Part of a small language model's weights: 16 layers, MLP 1024 tanh GELU.
MLP neurons of a small language model. Each row is named by its layer, matrix (up: input weights) and neuron, and shows model dimensions 64-255. Each number is 500 + 25 x the weight over its row's rms, rounded and kept within 0 to 999. Numbers have three digits each.
After each neuron's rows, "fires after" lists the tokens most often just before its 100 highest values on Wikipedia text that the model never trained on.

L3.up683:555499524482484537473559472497458516465506504475478473458508537512442517521518488531491502503550479479486491507486457489521513525526491544476519524493482486517465541485494496480482465520473552453483514500475515441504491497504491495556509469524544509499480462471481531514527478491468500540531529507496529491533462486513499518518518551486482482502493464486498539535518530492519517498496475497528485478420493543483487519509524514471431470537502517505521517502460509518503498491556493498545478475533454500496514492465540503541534464486487482482499493485501507434475459522481508493
fires after: "o", " N", " n", "l", "z", "at"

L3.up539:521473548509496551484498476542533485510484515474521531502484504490497540500480527537526497513485475552473468508490512524511462479459483524496511519514515511524508550480498481468482513510487501479481499464487478487519528521528508499476509465514462491447509553451517544462501467536489472513517519468462481505513493545508504488555507515471515494516511462482515486485503486455504512517517494505469508502503488485497509511510466489450460511475502478483482488516554503469479471528492515527504470514492540462487532539517514457531461481506517543521481462506522508520543492477504482517
fires after: " f", "f", "uc", " F", "y"

L3.up756:492494530460489510521500518479474500491520462488475504512484494509475497518515527472551522487527503498490477527505497496433552523548505448520532498508485459488524493475484492558518487507478513519506495513521471495479500530490504495504508477469487491457538511525492535485536516515448493544580526488448513487493443527509526514536486530500539497471506505492439503502512535509508544462536473463511484488519539494521495474496480488478512472528501500497468503498466489505493507505490512489497502520505501517500527473492469520527556551514507513491464507515489467462551491513459473546
fires after: "is", "v", "en", "an", " D", "ou"

L5.up451:497493498438536542498483528454481518440435491503459502522503512521517471505514479509484512440508526476521442516442474487479449507535524476506526481528519479500490505511478464531490477495492473513488474486470530496498493495476504530501533502502475543491544482500478484484511474519481497499536486500485516525470488495528502535470510511514521515509488490486485475516545499551517525499471496528504482502532590507495482527497543479495476486519481536495482527494516498507487477526495490525523509508503489504455461491463474521483472516459488503482530501539503548493486506517494436497
fires after: " D", " T", "t", "d", "j", "en"

L3.up466:552501498474529532457530461508480559516499500450474536500471487535448529495530507532501494457505476506497525527491498517508479483481462483490532548467506453518486512526507468463517529489502513509506472541508561514498513535500519563436522517543485486474524516487503495496486493468528495509484511485494484498487499492502488500542520470482523496487516489443452541482515481505495471461463500522513525454490489524488459526564500487480497501480497510500466500499511504485464486507471539489531473461516535482540486557527490501477497488527485498498521519511487493490480495524511459490
fires after: " L", " F", "re", " f", "o", " G"

L5.up232:443511518496523550537528503528539502503500502478512507514466462518521476478517519520523554490479551506459505488513522523458542467507505466508500477514476524511517451505493489492526528514513482491526490491489433487492451523557505483458463490494508495483517482548475505478509482538470483489522460523506487506486494535558497557498512490500451513476473521543487457549525545515506496469470523487490491470478503495528490477503489490509491453518486491530531517528479506516480505524507506504483500474520472507502523470499514506495525460499432486483525559534490505455517484508498503479
fires after: " d", " r", " ", " D", "an", " the"

L5.up195:495505487527442466464549510536493503446465511516506480470513497499490474498512498489489542507536515474493514456521462507518539505488494499518552523511515499480554542495472481538460514507539466503486538474475495516560458537484521510458484464510476469483515489518511509510480499535488513536536485494533508461491516452492491498486431522513461454523512501475509493496537518514528485521496512514480498506521540485504458571497498535489471476552496529494523496481493488490485519458472530468536517536558481490477498536462473520495480481488512506503487504492493540486503486501490453490
fires after: "ing", "b", "n", " t", " T", " B"

L3.up928:489521457508541497518484505454489457521529475518507535499512487510503479501494480507483503444520483490520495468562458493561469476481481500490486509470572468527485520482468468503469495505515499529497498484525487511497477460487506523481517475527525460470455484509488531496483510513479525507512522515535529546515502542540465524482502514470463490528508513469479490517508481515499572484484557475486502483543531498483474553444479464492493480489508488450492522501499459464507508490502470499487521524476502531520520472528500493545463469489487514508534494526495476498536482509521490543
fires after: "he", "at", "a", "re", "c"

L3.up278:425508508502479455519516495482512537472487484462543525517489505496522516495504503514524490512496502496489539520472472488491446522482519491520491535508462561471478493514493518494521490514483518508485491522481549548465480512503522506545507513501445479490527515513513481559484492471479457521505508499482511489497453475526508482467491492510506498531511527521512491542534505468507493503494500490499480503523495504543508521521524517430477434502504483519490475523436497509536487499509527454465513516533525514514539466494499478504478461506477469486534480501520521494533470510560548464
fires after: "s", "r", " r", "a", "her", " v"

L4.up282:479477517494502511534514478528458532490531472509497522494510539531523534505508503492512477513483546474497471469483505504508500486473514512495462546500484470522464496473488493504510457514457502507513469502500474485466476472559518544538512497481483487515481515539459498502494503486465487556548510532476481499545514552560466478533520527520473511494507505515524536527484523523523522504504483515525484497529486487449489452464506495472500520539467523486512484483483521513512484525566505521484499504498511519565512493468489468498517441507478491500520495452523505524501474507490512488
fires after: "p", "m", " n", "h", "or", " N"

L3.up792:511491511474513501486488508533456496510527459514506518479505535515505493461497499501505513474508478474506461479499444525506509499460512515464499468464543528516477535485522486481528461529466522484509462507536508477480440539518497517498486498516515501521486503516464510527516459532483435488488527496450479495503465527517472508506478479524491527520515504506493491501486469526496556471472509497557510485507451562474534499523508452510502538491493453481502467498473473493538523510483446499477473543501521578517483497516489519492509532472509524519520490524499516504461526511532466530
fires after: "oun", "ag", "at", "y", "a", "he"

L3.up389:519478536470515503517493466516537469446485471542490560488508532501474516514461515532536489484514479531476462528526485517489462458462498481484515492515459454513502489473528516476502495538475491464502492482499455478468511532501474552511515492537496551503514494520486501486473478499525499527525488516521506514537570488495460478518530532519526512503457466485528515461523532511527521477525527518507507461499514503484457535498472519485477494540492503502515509492479460506485472540515530511490489479515539462516500530500484442487501501446488497549508489497562516485492488483542498511
fires after: "p", "uc", "c", " S", " T", " F"

L6.up322:487417493520480579515514521526498527512451464554489502506481476457462497498477540497480526535511520503492485492539475488543516487498492528511531520519498519521540494494467458461486501530470485520526487492532498510548477454476477499527471497479495540492489512495513486453456520488518509482553498494501454474478469512511517441488453479515497495523517491517517480503520548498499479526503529536505500505519526509508497513520500514473512484492479527490505493472474458483486470528479502556503510495542473543484542484494503509479472536476457523484523499486500504488484467497494451512
fires after: " B", " b", "ing", "en", "at", " l"